Part of a small language model's weights: vocabulary 32000, rotary positions.
MLP neurons of a small language model. Each row is named by its layer, matrix (down: output weights) and neuron, and shows model dimensions 400-591. Each number is 128 + 24 x the weight over its row's rms, rounded and kept within 0 to 255. Numbers have three digits each. A neuron's up and down rows have the sign that makes its largest values positive.
After each neuron's rows, "fires before" lists the tokens most often just after its 100 highest values on Wikipedia text that the model never trained on.

L6.down672:127171079119109093136126157132158110153116104104125147159115118137135146154162161104126129114152116118090055136119142106117136120148144113156120159150143123100154112086112101145116123111123153151129130179173128084121118138150114147115110118153124091136116116176132180111103145167117126172162123102136134197116110150132134117132128124166150094158128119127130118142116130125122107126121115132130125118138095111087145122140128132148122156128167115121117060130148108120166137096142097105116102199117118113137129094139111112108111142141129156112114150128141116128164132104097111131
fires before: "\n"

L6.down1726:176130132123127133144121080120150155150128107127151140180139163117132187168153108113135139147116146153160085135105100136157098131112152115126141130148158135133117116096136124121121123121128165134123133146117130111096169160090145139147146133136148091152094157141071134129128105142163122188118132162096108162140158114176112137167159128111100091125124101134167135116143142151134111095091165113122116148151095116127117120115150129126136139111119113114134141098099111149117141111148170123163119148103165135124130149137140141125155126112146109112145143156124175137186097111158097183
fires before: "\n"

L8.down1094:095141102092154138143084141110147165172149119110114139051102108091124130149123163144156128124123135097130101098132121106131158115161114161138129155133104087146120110107134153128096100148165069122154105087146112145095141143168156156103122175157148112119176132116110141134116155142138163114085125073112126149106126111173060104130093177109159147033115119124120117162130162127120112103135150101136145125137110142115116107103149167120111144138149164105104137102146146104125092099086138132126106188111135113125126123148162143144123126157169120124116165107128100098134105125144159138
fires before: " the", " this"

L8.down1757:131119099113101131096123138108164105126159114108136106108123122111145139139112129158134171125120137097113166157141147129128150146134085178123091176125176117111118110092120144129091150144123147161103153140113117114121121157104106120197157120125112148095150177115143128151144121142110114123167151164118135132116143125167119138127118158159126121136121151123147099145106118140155129098147133152111128115089127166109097154174132121112126077155128100156152138117113138181095126123072132154102118158115116111122155140135114120074143193118111139121133177166126120157142127109112121124
fires before: "|", " |", "\n", "|---|---|---|"

L8.down141:159085166118122109144160154131086125134071110126138154120110145103113138160194104150134114117101116133105098134109120143137135138094114117122106137167106148174123129129136155158105143143164122174102129136109126127163141117137157150113167092130174154147108135165138139117093138125137086150148148117158103121114119168154103139112141139146139167125132110074133130171142150138155094142176087121118104120090119142145099119115124127152135139126096107117124168122109132143060139138142086170163138116117177168155123126124110105162115091164115130107103131189146099167129125128135121123
fires before: " of", "s", "\n", "."

L8.down1693:137148160114139116117155097167140116154127114095127102089121127159111138106099186139128116104142113151150138132105125129146136148099107139100116099119175091129108151114160096114131162164156131148111117194137177119087125141104117134155147092106132097106087089104130117112159140105111144094143116149122102134138135095099152174135157107132138116136163162100126174113153119155099130150072116147125146133135148139076084122138144148095118105139149153164128102135146182127117180098155133095109120122088124087096105101129127099117130110116121098134113136107127135141121126126079093151
fires before: "-", "|", "\n", " "

L8.down1432:125114148125130109154131114093160133099111121147175167161140148083147149119147146142123145147119118104098133131155147135135117157119109142091132141125132132130108137110138092162136133129146154138165119142133112067119111110126112069153165104109145162155114112159124164135149134134079150100131106127141095091102161102169128080120107130153136155128131130089079088147095118145164128122124108134113115089141147111092155102085139107156130100150145165109155143129169096153123117124096109108106161115084139121106114108121116133097127120121147169138088146093129089111104122128152129107
fires before: " |"

L6.down948:120131161135146130113169141117092150132113087116143130135120133145094138162132100109108097125088111117134118119116062132136148112124163163115112134147145138137144131158131125109144130128148122125160115136117124156123120130180085112105121112122167118118140156146159101138141130133124083165107100121117145143117140117160099111118130091118121139138135163130119128101134142121155180119102097124120120115097129112142136140117128123123145089140128125147106111131147145146113142127129129101101138097109084168146201152113101139157105138142126143166096147125096125090123132127131080080
fires before: "\n"

L6.down97:124111101155145111162163130186119178100095138181065083135159146122155108134148161143139145149141129158135084111118070174113142147129130146123169169118127140081092113097117119171111131137135123158126124103139095108124096140127152136125148128165118101121113094122114075100118088127150119112154123132164151088127102126162194135132087144108147093132115087129153098115102113144100093124117128139155134115136117103138128108108142118141123135156118153142140072142157133106094099112141146135124137175143120142122146115106112116136130120123121141099147100121178153183162133155137127044
fires before: "\n", "The", "-", "===", " the"

L6.down563:140136113147116130150139090146179104099125132148109150148167155121129122138142088161137137106115097149107153081111128144125079134188159122100098152110095123101114173128124105119115147115131135148130109143110118124109159093084138141140130150132110145083121130129118072142111127081154108164110142146114132134156121184145139135124113136119128097124145111152159142125157140182104093127125136112132127102127092120133111073130139109162132107117155156131103077158087123099159140103100151114130124122129117093081123197117078127173122131104092092112150124129135168111098146164105128118
fires before: "\n"

L8.down540:125153141139088144108099112149123142101177078091147121147111075135061114144121142131117121110135160097112116140156178120126119123112178182164085120126155131160115128127125151149127122131131112154158100134120154125128136164123119117110135099125133070126146115122120123157154129177145124076122136091088156164168106078109123120127133139110094144163061156153107101088084090118187123134157114112116144154117096099141133118127139177161203139120102133145079128132144119143115151118108082144135124127123069126125179142104064124129135144132139151145112144145162126132078159124124125113
fires before: "|", "-", "\n"

L6.down1343:172111112119126124149168092136184142114150093137119111130153135090154100135149171132145122144123069148132129117075127123120139087100119178118186131108130103163105132106160117177139152107100144123101145137148131121105137147131124139148113160121181117142119125152133126153153142121111139223154143140126141119162083102156129114125170072171087141143110133129159115124116070092081141104111091132106177164164114101141151126095116115121148122093166101120186064124170161141137154090146118124112174109129177103148151137148151136119107088126116129151111106117152147119113144107073091111
fires before: " of", " David", " Nancy", " Force", " Jo", " "

L6.down279:102125137161069137144127143151106138095130116150154137131128094128125130100134167186100120148123167144102108139091171105130139174101114138123170134137140142125135133145158118126143144129089111131127143124168153140153105129122155130136131136152115135110153132085132144156104090188126120118103116119131130151124156111145145147123133139120131114118099160132136134150139104187113081129153123200147142094158149126114154140127113159191084154141106105128101176089169125141153091136146139107144119098106151115133098133154139069094152105182134100142122123102128129126137143068133146125
fires before: "s", " the", " Bishop"

L6.down1083:112156124127154164164138091145164161120125133068114094133147134120120151125138124162186151128142108128152132125126121148138125135147106133122084104127125103154124143125113125121109103093065149102103124142137143162118105136136159128135120133131093150120127111105136144131066121111146154145123132130151105143156095084093159134133108139092093129150134113123112084104138143155166135087151151106111098136115133113104085089100109118155125119129129147131184124130136131096143132102117141133153157097119154104106136142158140132079150116101138167135139148128135137112112137126106127152
fires before: "\n"

L6.down1118:095116146096132117144132159144124119150090103133160118146154121105121169176103125165142157140104092118103125151128122125127119134138150123124136165136156159113140142130121149158092123121152142116120160109155139101134143142145129114204098086125152122142121165121116097152132127110189120149066139134112132150149142182107133149115141146141158122135136163130103133110141139129114177129119124106085076121106131151168131091103152111117137129084148143142083205113133115128159103171138152100101105131158104135169101130148096116129126177127145114088133180119148102173175113111147107156
fires before: " American", " a", " English", " \"", " Nigerian", " Canadian"

L6.down729:117095119113151142124127142136105138134138112149168106167109122118128150152142134113162098146109166133162113139166139102140113139125127131144101137152107133116095190142148122113143127131117125156106096097089159120154143097159159139150053099127145150103130130134137138119098119152120109180119126128122131126136093098117117124167132122149121131108177097152127168162140151129134116108142155143154157112104138142151116103166132123177129168114124155122112149126136133144127114120101130082125085162119030172094164191113110170090163126133131154153100089139117117141151131123097103120
fires before: "\n"

L6.down1831:163118106162115114155160131101114127136156122139134154118150154095120172131121169137112118105143145156153152135087156127121170100110145126108143119147135119093115152127145153122143129116107115124106144115150092141155080145116140147109151140148095087155111170138125196152131108150133185255149143071131137138163084120151119166121105117120161085157092134092129102129162079121125151100095154130160143112088146142145114101116122146128109134138155154159160158118127119076144119123128068129152129123105147131109147124141144132167148149116137145080103116142158073151083152107179119135
fires before: "\n"

L6.down1677:148132138119079108155129157115141138146124138120142141184096093126147149160191107118121080098104147092100148169135133132128163165129159134128106145098120118118110134185113126100174106145132092120145120178111150152146144123105118124099093104159153093120129105087147162116143132141106110109090123150110148176142143104098128125158132136154118154130118126091142104134148136140164109154152126112123118107101135141160087133128128157133140122150111128129104146138159140098137097129105129086114145087085151147122174128098121176120079120104080124143118096149097187132147125105106118112
fires before: "s"

L8.down851:135075116121131107142113154157142128100114148121172115132118125129142159086159171169099121102137130160116156168172129093112140108097137107125142091144142144124093150160113127117162099128149137162129124068116068136136105103121113173130169092090102086099091153111096146122109108142097143172071127119131090133135132100135134131138081157116123172142104063104132120124140122150105114148165118091087138142117138134097169115166090156166130099148153084178093039122094143123099165131150138114099156082173140126102158163131117130115133134126151151159129125114137096147164118121149126153
fires before: "\n"

L8.down1251:101153090150142142115132104109128125111073140119186120143128118091075100100126139139116137133149129149144124086172121098128123131110163146127176148161125122098121148095137178128137137134163164122095146145130126158121194123128150136155125129106132163104133129122121115118107126116109121231106134161115103115090114116127130147121137130135106133197155135127122116110135125121122130089116145135126130152134153118124138103118155125103104126134120112074136000128157134104120124124146105123077099146141149155135128136133125121155116138091112124085141140093091104150145153140099151095
fires before: "\n", " Barcelona"

L6.down1449:135154113102075148121120159148124153109121131111124153134143176144128096129162146117131097128110134100143113170160125110166152138157182115141063122125118160134110181109117126132121114133158086138180142131116195111123120108124139139106112113175132118116128106180155118099093160142025083120171149148134150108131119135141095102151143110165105099134123123134145189114136148119139110126146134106148138119142120143121128082121198146131086124109141146136122082137090132137137146137135121184132093143130115122107139124094107154117068146149142137166108129147143107114145124091099137161
fires before: "\n", "-"

L6.down414:135134109132125127153110110114115116123132162137135148107129159110127111135104158168110114115142123104135131121124129159134149166128118130143152126150124150184106088109085125133094146110099135156140107143113151119120166119151128114120109134120152147112155154173129138112169112138113155161145083125149132107070136131151102129127129131125136153131158117139116166070155116126116147082160117117156098121114150097079135138117107104169151120109126168093097067176133115137121130099120143077135106147113161115124148176164111162131129132110133140141172150080171132098112145121119110136
fires before: "\n"

L6.down1433:142105140171115118103138155106119139131132126113135108170131134172073123139106154120137096185110123157123108135132137131171103134164117123100136117136152100100170128155133136137109098108110153119141076136143117105132159161159122105129104181129093097131123116126127126088113114102131119086152120144142124156102158102118141138150129104071123150102142095101107152107124161138113126086129138118132176116090115145129096113119135172128147142107079112118145127144113108117159107158114090124147090107102138169138133139076094113163169146117083156117149121117103102109132128119152144139
fires before: "\n", "-"

L6.down1701:132104105114142149154146145123109189178128125137064143100139153126096130104113168077091109122090144166167085136117136162158096118170117150143149157143137118102129148100097124099101139138131141153141139178115120079125149127142147151171113112136148111085129139104172136116115153141135172091111170122131130145114165100141168136182150105140093116136131117150149141197139109103112121137155165142120116113102100148165116095155105145159153170101097112140120097173122163128094119100147134101156138172103115125173159118128120110112137147128140163118210115121174088092137115139086129127
fires before: "\n", " He", " She", " The"

L6.down1983:131062120122120148145107105062131157118142122140117158129152142094083154101152113166127095152132164120139113161164100124148122123155101115182146118171146094125116128174107086141119106141138138144166110156089123132147120110137097148103137156135115107085074136136165126111114087155114131180138119161145128176129161135147123129115152141113121127150118101120140086128116114129099101113120153116121125142122121079093112129120124124149150128127139107163164096158103130164160144164092124121136123082113144147109130123104097079153077154079118103104140111150126093115092105136148129121
fires before: "\n"

L6.down1600:126135115091143124159078149136123151154131108099141094128156128106134128149179165116124105156140112166118120131160136136128133123129081110104148117143123128103094111124092103117149105118119130099083097137133111090140136120158147158107146125134127125109152131130137129128125132163148117106102173110131122087125089148142145153130111127141148118097134121157154108079149109094140106136118128145145139093110160144083093139160162146197111145101159139108146056117087132113164107123092124102126116185111138130120152111119104106144123131113138125153087139107158147149136117100157085112
fires before: " |", "s"

L6.down313:192117118116116115099119120200126154113127124123131099088125142131137099150125101128166111122148158137105130111113139110119136138138138110128146116130121101120146138130115153162098148142140096124125143128149125100149154067125096151135131111144167123140093105108091165163160100144167127167046094155088124161138136115134121134092092141158124186139138115130140139108104097079126131108087142137116141082095090103158094091110136107086120105142109136072121042141166143122110157109078137106115116117167141138118107093119145129149084131137116118107099143138140150167120118160063158064
fires before: "\n", " •", " ", " of", " Time", ":"

L6.down1772:115165115145115123123157118081106110153098063110122126127168153127160074108138149127179146152139164133146116094141117090128159067147143126069153133140158129131121107136107087106139089108107126139132125075102123118069154095132126205127133104109092119144138077109114114079142122131167121207183094089127113136165134099143118143146132152138148109119131170146137080159125119141108144089130137112121105146127141124060153109151078109159117144142100135098095141117138105129117119107133109137130104138110151126127128112143120138126145107143143095124112099103136132127180077105100139116
fires before: "\n", " the", " of"

L8.down771:090135153118108138108133141095129128173111099094110139127085079149137164134127134114147115145130159130181142093087114121134116124119155079160146104125111126099143163100129129138116134168129121142119105120137117162155137138138119102135144147140137112135120131124139131145098123131110089066123122109111164127075149141136132108111101132118172143130134131138075136122158172112081145114145092113144115055119172116122121070083184159128139132157122112121156111156116110118182137125115143154088132115147127093086153121131131149128179095130110161126094134076108106093139134149123106132
fires before: " |", " "

L6.down1676:109139116131140119130139145114131115181125122117104130110151159104135118168110116109120119112121104136148079094108115095099148164130166122140129146151098157116128113116090084159129137091133131140105097102188084096153128160153137166127134084146155160076163185085125103135101133172126090204131110126148170129082112149097131136135185102133097078106146106152114138108119125141112105125171145116123153122135100136144113111126129076148100089138140118139163131129136121132146080097088119128136113116125142127127129110178151101113132119123118132129131117122147143114113131104168115145
fires before: "\n", "==", " |", " "

L6.down136:151157150081145110154104096123113126112138113106101130148128105099134127097114137126157176139130133151124123192145141150141115118107128082112087119102118119108132096098156076104131157123108111153132095136130092139159095080140153119082069155126115142109156091150156161141162122145130119143134141128166107161137108118074173102140153106150125115122130148138126161143141118124123104097141149129128153122143132120136149116125128104160137115150112108184127154131132143145152128144136124122106152122141125127112178127114067189142157098112150124117084146141098109135151123112142097100
fires before: "\n"

L6.down1541:131081126151113113150135098101138145109127130102104131121142124120094121135102108111089144102124107139115137120134090129157149137159131129148118121112118149143148150122129094152140133112079127124052126113141154130126094112125109106117143117140132115128124124141130116117127132158130138180113100166147103125089173096144187143125115115182138148162086109138093125120132135138107132137109103122137094093033087119111105133119121122148157116111128161135118086102095082137159183077118104162150126141105125132131124113141107117150111166101114176153135109123100155123108097100130135079
fires before: "\n"

L6.down1634:138149100098175119122133156079133111150118076143150149155197124141163131116124117156073138101113123156155174150124102139145154169110101103131101181126151111129134129134128167077157154156111130138149115132109145123149127153114147140085139142150139131163133111072070149150140123087108107106123140130164121165169103111137171110162119127148109113158102139151145140114138132151093112169141154134183092066132116131125135104136121136121094147137114145130087172156132125146102138126144184118101087088095135130147065128116115099106108152093130147128132158114151108158115107136133164117
fires before: ")", "),", " |", ":", " (", ","

L8.down1631:129111105083161112144107110121154113117112113135177129127129110105126142129169123102106128125114158069135096128168139110156122111123137110088113156141140116155158154104142115119125124119108111092112116131116101116142158133170137142140105116111129090157126145129187149096146169097124097173109112183063147148158149136146131106122140139141140116107114074118148156133087116131116164110078133066084136161151165108115127137092145071097118122137145086129134047126155139124135146127135112107133146117175110178144143128158106187138137130169102159152150123092153144110122101147154148092
fires before: "\n"

L8.down1341:136118159064177120155119157125116116133103137125166145149120071090159107105117093113109118128128100135105119154108122105132124136114130118096152118140120151129097135135133195117156154129094114129141114134130115122159111180149133158082133128118126136154137141140108100155126109168141169114152118104121117137174169111138130118142134087176140155100117132075155143117156140145114092145164136114136134132123136147133131133133106133145121154168110100096098105112137116150165091119154112095133156119145122138143146143109111162120106110109144119094134156146090122084128171128119150127
fires before: " |", ":", "Compilation"

L6.down2000:148124126135115155124104144109132132138097143128090093118126156131141143138143152092111116119103134144105116116167125106131088137143146141138122127126106176135152108101108095143092116156088100135121138152157174132110119122163122132135153178126140146149107140109167142100150085142152085182128088147138145167148146086152122135129152170142111130119089104162139131143098101155090167156148128101142155130134102099102159112135133097109126146080134099120097118123086172137127097111131103137140119134111089154089113143098119154137143133099147134131106117087128147125137145126121092115
fires before: "\n", "==", "In"

L6.down1215:175179112174152104148119114122143139160130124141127111107140089158105161112156169098073122120133133147124103157108117112107139148081133136115113104126124090135100138136107125087114147139136136130124127146130092146126132114128133135123134157179101120116121136128097126131116095120171126120116134109102135146117135127126204125106073095118178150150138167147173107117118142143149177144071088101146154173142139080134133123146085090141105135093076135090158125103119127117076122167161113115127099153106178096132150145139164104124096113138128140105147138105108122117137074051154106125
fires before: "\n", "The"

L6.down1499:099104176087152152178111168120135117095145127119175135157119119145132133138098173127114138131150172111110111104123119108143130103079166097137132146116134144140130080100120100150134116096126138125152109094145101106129146138170137144088124154106122135110091123147062115169127146140129143128142115145142133118099137113158171137137164100139151104141141136147114171177088129128125100120132154124144076104144155071128117127126104164147117152119134125116132168139136139159146081127127118143143124102119100158122109077113155143116120135131111099118124124096152157108155153121114120151
fires before: " |"

L8.down140:106123124136109134162112142110085120112132142114106147119100138092120101120138112112125128114127137150131108101116113137079129116112153113131158089135166127135124130103125136127150121113072099144108159105145132112093112147123144126151134108172111152170125108130104131115123120167154083220156142125137160132144140165087138093096148179133126137147167113130114120132134167141144094126135105133091134105120131107121138109156128118154115112090134117164176075117053138185117113108124090137179120112138142142125143133140122104110075145148132142121110118115130111096170095146153088143
fires before: "\n"

L6.down992:140158127132127080142129165151119159130117085187145104181124162127114161141196150116100182167119096161104113152089101127141161114106137138107131140153142142128173151106116087166098133110122129153109120115073162150106157150158111155110162154173127125142158155155128132158122119084142107251129163139094119157140155126118152127121143135130202131104100092126121134135118147123102092148125152146138082111125114112111125109167148198122142120127121113120134116102116089143154123111133128150134184096103134135101128102144147083161164129131130114125125088116210102148110135103161120116
fires before: "\n"

L8.down187:125136112177094103127117128129135144138143146138120131145143140078118118130136136146112149145125149094127103105135165171124107108144158114137139138149183131125114103100156107094119090142142169076155162121152163145095106092158074123120175156105148178166145079104140117109189099173082101127074147137140126112130128145137141103118125129130111138133076198144142130127126086115117127115135120118087128149117157170078152157146137144093137129135089165111151141142155099140152119115130133137128125137114095096162126138120107142091123134175137108171103094124133163129079120140119078112
fires before: " |", "|", "|---|", " ", "\n"

L8.down364:086133109136107163137124115132141123128142163102150143142138074157143142101140156107107109162127140144114116111152098124134117143141106131108116132110163114101171126106136151106174145130130108094134118143126093125096139101120125120110096147131090141139111115082145090089155108108101155103160105135152149164113169117155168126161132146136163144142143119135153099127142113132157137116148149085128127149113141147150128127129133129133107147101122133126134139177143116116127113123108158106121128135140131132109103114145117152141115100130167110151149082136164166126106131108114190138
fires before: "\n", " |", " 0", " —", " 8", ";"

L6.down1661:078090120145119154141155111115131132098109127133115105161100164139140109122150150148125112145105157152133057120142092102078102146176150119173146141083135104156122091098076113157127127104119145144097114143160151145123176108121169141120173116158170084100073095098135147097122145133112093118122167114134124140142151131150143103137078153128145073123116141106130128131116091131164128104117101111143114098099159138092113148091131124077125168083114138123109065103119135116105084114161132102138104099137128141100110115142137155154113135092138137132137133101115100143148131102117159136
fires before: "\n"

L6.down1071:089132063141160125119135159129090137132146099094151150143122128094141164081187088120112153126085126158147119159117152145137152154114117142126164136117124116105151124133148120136156161107122114115098141146123093164127185124113124177139092113069101122117155125125133088131145112115108118135139216126089141125110118170122169131134187100144126097147151090133149130145133076080140146152154135155143148098157125143121119103099154101134136131140132087132112141153168134174129109100093136112165151145126127163133172141136107139140150139148138147096128109119107109085125089146142103110
fires before: "\n"

L8.down95:147141162127153130089127133103112116075148110112111084109166145103121117131125140129131080120141072150135096077119135120167165102130117172164097161149149130084171129091106145121115147118158173051168132142138080123094126146129103127114124138101127162116107112099122150127189142168114144102142146135109123162130123086167027119136123108114163084101119160164091123162103141147120084104111106140107144154145095131097115128113178141115116107132158113106169106134120164127134126161130115150129097130152126152137115100102115130152105117098091128164098161111118134129094121093129112128
fires before: "\n", " the", " |", "|", "-"

L8.down1475:098135111132088122107085141113123096129189129115126096111129104103103132088136111102109176140103101131105155133086162132159135124108110135140138115136165155141157161109088148153091097144125124168125110115139110117148148143167144135130102137110125169145103112134117126132146160160137127103103160141142144106143077153119159123133147128134152145143129124120133130145166108116148121128172102135093133108149103128135085125102134128083106147135067121129126136097150111088092105130109145134145138164140122133119085142134122117101161131154114116124105146139079137147122084137130115143
fires before: " |", ")", ";", "\n"

L8.down994:158105151117175126144145141126129120110140111137160122121103134144113138133158163103132109137112152140161139131084122136127141126135187113088108152119099135139117114122118140118107111081182113087124153115094176130145094167131117124126131091146135104057178131150113109157148156114149112164108091152133151090115134162144141168064145110114138128126148136138130161137143145137106110114134134118115139143139109168141158129114121157120189151116137091122130117147125113109128141111119114115158121085113082129133111138164094146155140109141096127116161146144140119134128154082134097104
fires before: "\n"

L6.down848:124155079102133130146137162141138107056135133143163150132130139103121132083093154152144098099151131198149118158114097150073108141134165112122131099132148118140104106147138141131147142134116166112140110082149135079143143120136147151133143125120137098136155140152128105078140086076126176205133150111110154099116110148173118125144114140119119176145139111146155139140143102137151104104145115146141113134147098148138108111139131161165158117101130162110154086144116112157153090132138112105124058122093088152114167147160102100094114148110118106138153173103133116169159127122145119142
fires before: "\n"

L8.down453:121098143109169124162130118140133156125163150102144110117095132097155136128167127124151135129117146127161198105137107158143137093134150093182110151168085145149115120118150148117128142073117182208172099161113125114110107145118121140154109110113142172070097133150138165127115147137146090094073137116108123116160129157150146139090126140143135145163136123119132110116099129095151153153134149155114129104130118134165104092170090124146143161083110148127139150122126115156085096112123188130133113148156167123129148118096165138093098129138125116116114173159134118176139096138149081168
fires before: " |", " Party", " Team", " ", "|"

L8.down516:143079133091159102135124088117148110184139154163144112138132107130150117120117108117163111148128120131094149144092145137111136169103115086128153131112132123106131150130111130180180159142140145118173114076133097118107141132079106095115108103129093128170138138133135117149123134124132165061136168100129155119177159142112156119107135135120095113101113136099134139119128159144090133132152141191136096147112162155126146140104088117135168142131111121172125145159153135165127118144135107165086141154083083104128119108132106100160111136086140106107141149093112140119119130113156098136
fires before: "\n", " ", " Swing", " 0", " 1", " |"

L6.down1438:128168100086144152091132123133088112068174110121126137101148109091123148132181130105137145087133145144137096114168105125113126152145150157146158149151127159153124101150090157096145152170132103117135108093156106153130158111113129105144133113133186109116135120101116099094152124147127111150144126123118125099164138160144148113113123159148121119156114099111158140122126123133133132090110127125138131163164154120140134093135157141122108154112129097127114092123184141174125138103100133134104149128119088143107131160143102116157124132172131152133117215103150072128105087119148128141
fires before: "\n", "---|---|---|---|"

L6.down1054:149145155107103117134134131171142123109089133122086115146167112128111145116130111110128085117169133108144093109100097134104122139125176121143114113171094111165125137134112105134125144128085136157160099159182093151139159114136151164115160104137164129148139169087132129097114152111118085171125103097150107133145129157146144114131124110140208123104107143122130121147147159131125142116056146142128101143165142093108103122121128089157129127153116134134126067141156095137111086091151153131122104139103155130136135157123137111136116129165150110121104112121114129098103134082132132107
fires before: "\n"

L6.down1672:141158111141106125121131138087138148169093125119093123151103158147092162162144132165128145150095136146157091140158139107132085159138102154105143076142136143097134117118140135119105171143116091095139150103116118136108144129088141096119127143165143147129121169123119117146126136117138114194133119127189111148148128121145103047132178082125142117116116104137139106160129101118121133161134131148165126139130128133120114113130132150154122097127168105103118082085129112130145128163103144142138155152107129140125146167090156145178141131101127100145180156126151111130112138114106135114
fires before: "\n"

L6.down945:115125139088135086179128125164114119135151171145137102103170139103124128153165146112138137128096167144106141112111120135154141143137128105120148145168162131141157155149132130128125127132119129121149118140141149086130084135144144123095130164135089125144130137121124134097149150172130181213134117104157112114173165127145127115169129157070197123116106139134112111115109133153113130135146141116095129130115106112152136142144121073148103135116150129146140212160096127101145117167131119162114095078146104126091147134169061156124094096057146147095127104143135133116155113122146111108
fires before: "\n"

L6.down1698:125108134105145126118136136123147106153171124160165145071130100145138108129123122114177109142136138121176145056101135101117099142121110122121158136158147142121090104121111122115104116109134105134102099126150104133139135122147164085153096143129057129138116092169162101191161124120121138153158077129125146100128142096131113127191127131127111083128174130112158172107151108121106170098143118156110138129058141135129119186101105110085127149136113123132131056119117112119148144191154110105114116115163098153127104137136121146156097144140129140156141139132146144124107151094110172099
fires before: "\n"

L8.down518:122116100140151145151118123141129131123124086131125114103143123107136062112130153133134131159183128159141100110148090128106098146141110091132139125167107119155165101081110115108142122097108119153127093147121127148130130184156118140141143121122152114152158104132159100132150166089122080168122101095126081125114104109123135098145152139144161123145133111102148123157124110134140119097146207155116107101134146114120159096068141159127112139106129126171158098090152137095137112165122140109131123182132152143129129160133086139112121165158118137133117154121133132113119145105119168157
fires before: "\n", "-"

L8.down304:083182155189085142161088142127094107121115157102167127166104106114122133148104107103134113121087132148151114104135160101150165160079074090105128123103118132109104158101131156151103136170098093122106114150124115160122168143134145134144153127110117113153134079143109093125132140149105100115129141119121117109095162129130105124098096129145148158103116135162154132134084141112118169139115131117162128135118127155116136172171142126148113131103141131127149092129122146114144081128116168130155145111153119158156131088146127121132137148167156108165101110155142095148116108163143120140
fires before: " |", ".", " ", "\n"

L6.down1684:127116102167178129127099146157156108083146159148130188119145158130141126115093080137130119182104122121112105135123136149159156104108116109165132157121088114101170097137128107143145063115130142145127116151107132122143149101142147130145119161101142070127112116120121139104150127096106115147115075107163135147085123128132138143158100087177136116134089059110105127099176128105130188126143167120141102178115108112118101118146118126138104152111111156102128103122091101149132132096120162127150076175100135111144124161142098101114125134135120162104131125086130143115121090158143136131
fires before: "\n"

L8.down2009:143140158124121159137100126157127154125126123099121168144143126128172169088137155052128113087145143153157112142133142136114137143113182130120162111141107119134117139109147126106126112146102159113085116104115156142145157088162163127083103141135115115154116145170108103148081110110108111166168150100127178078140174141117090158102134177148049132158125155126100120104084152168158070114113147083177192157159105148122133122115147115090111113086081077167145113137111134146156139106152152141154117131143156085112098201122115134123132114160163094094116156151122113094150153130120169132
fires before: " the", " this", " that", " least"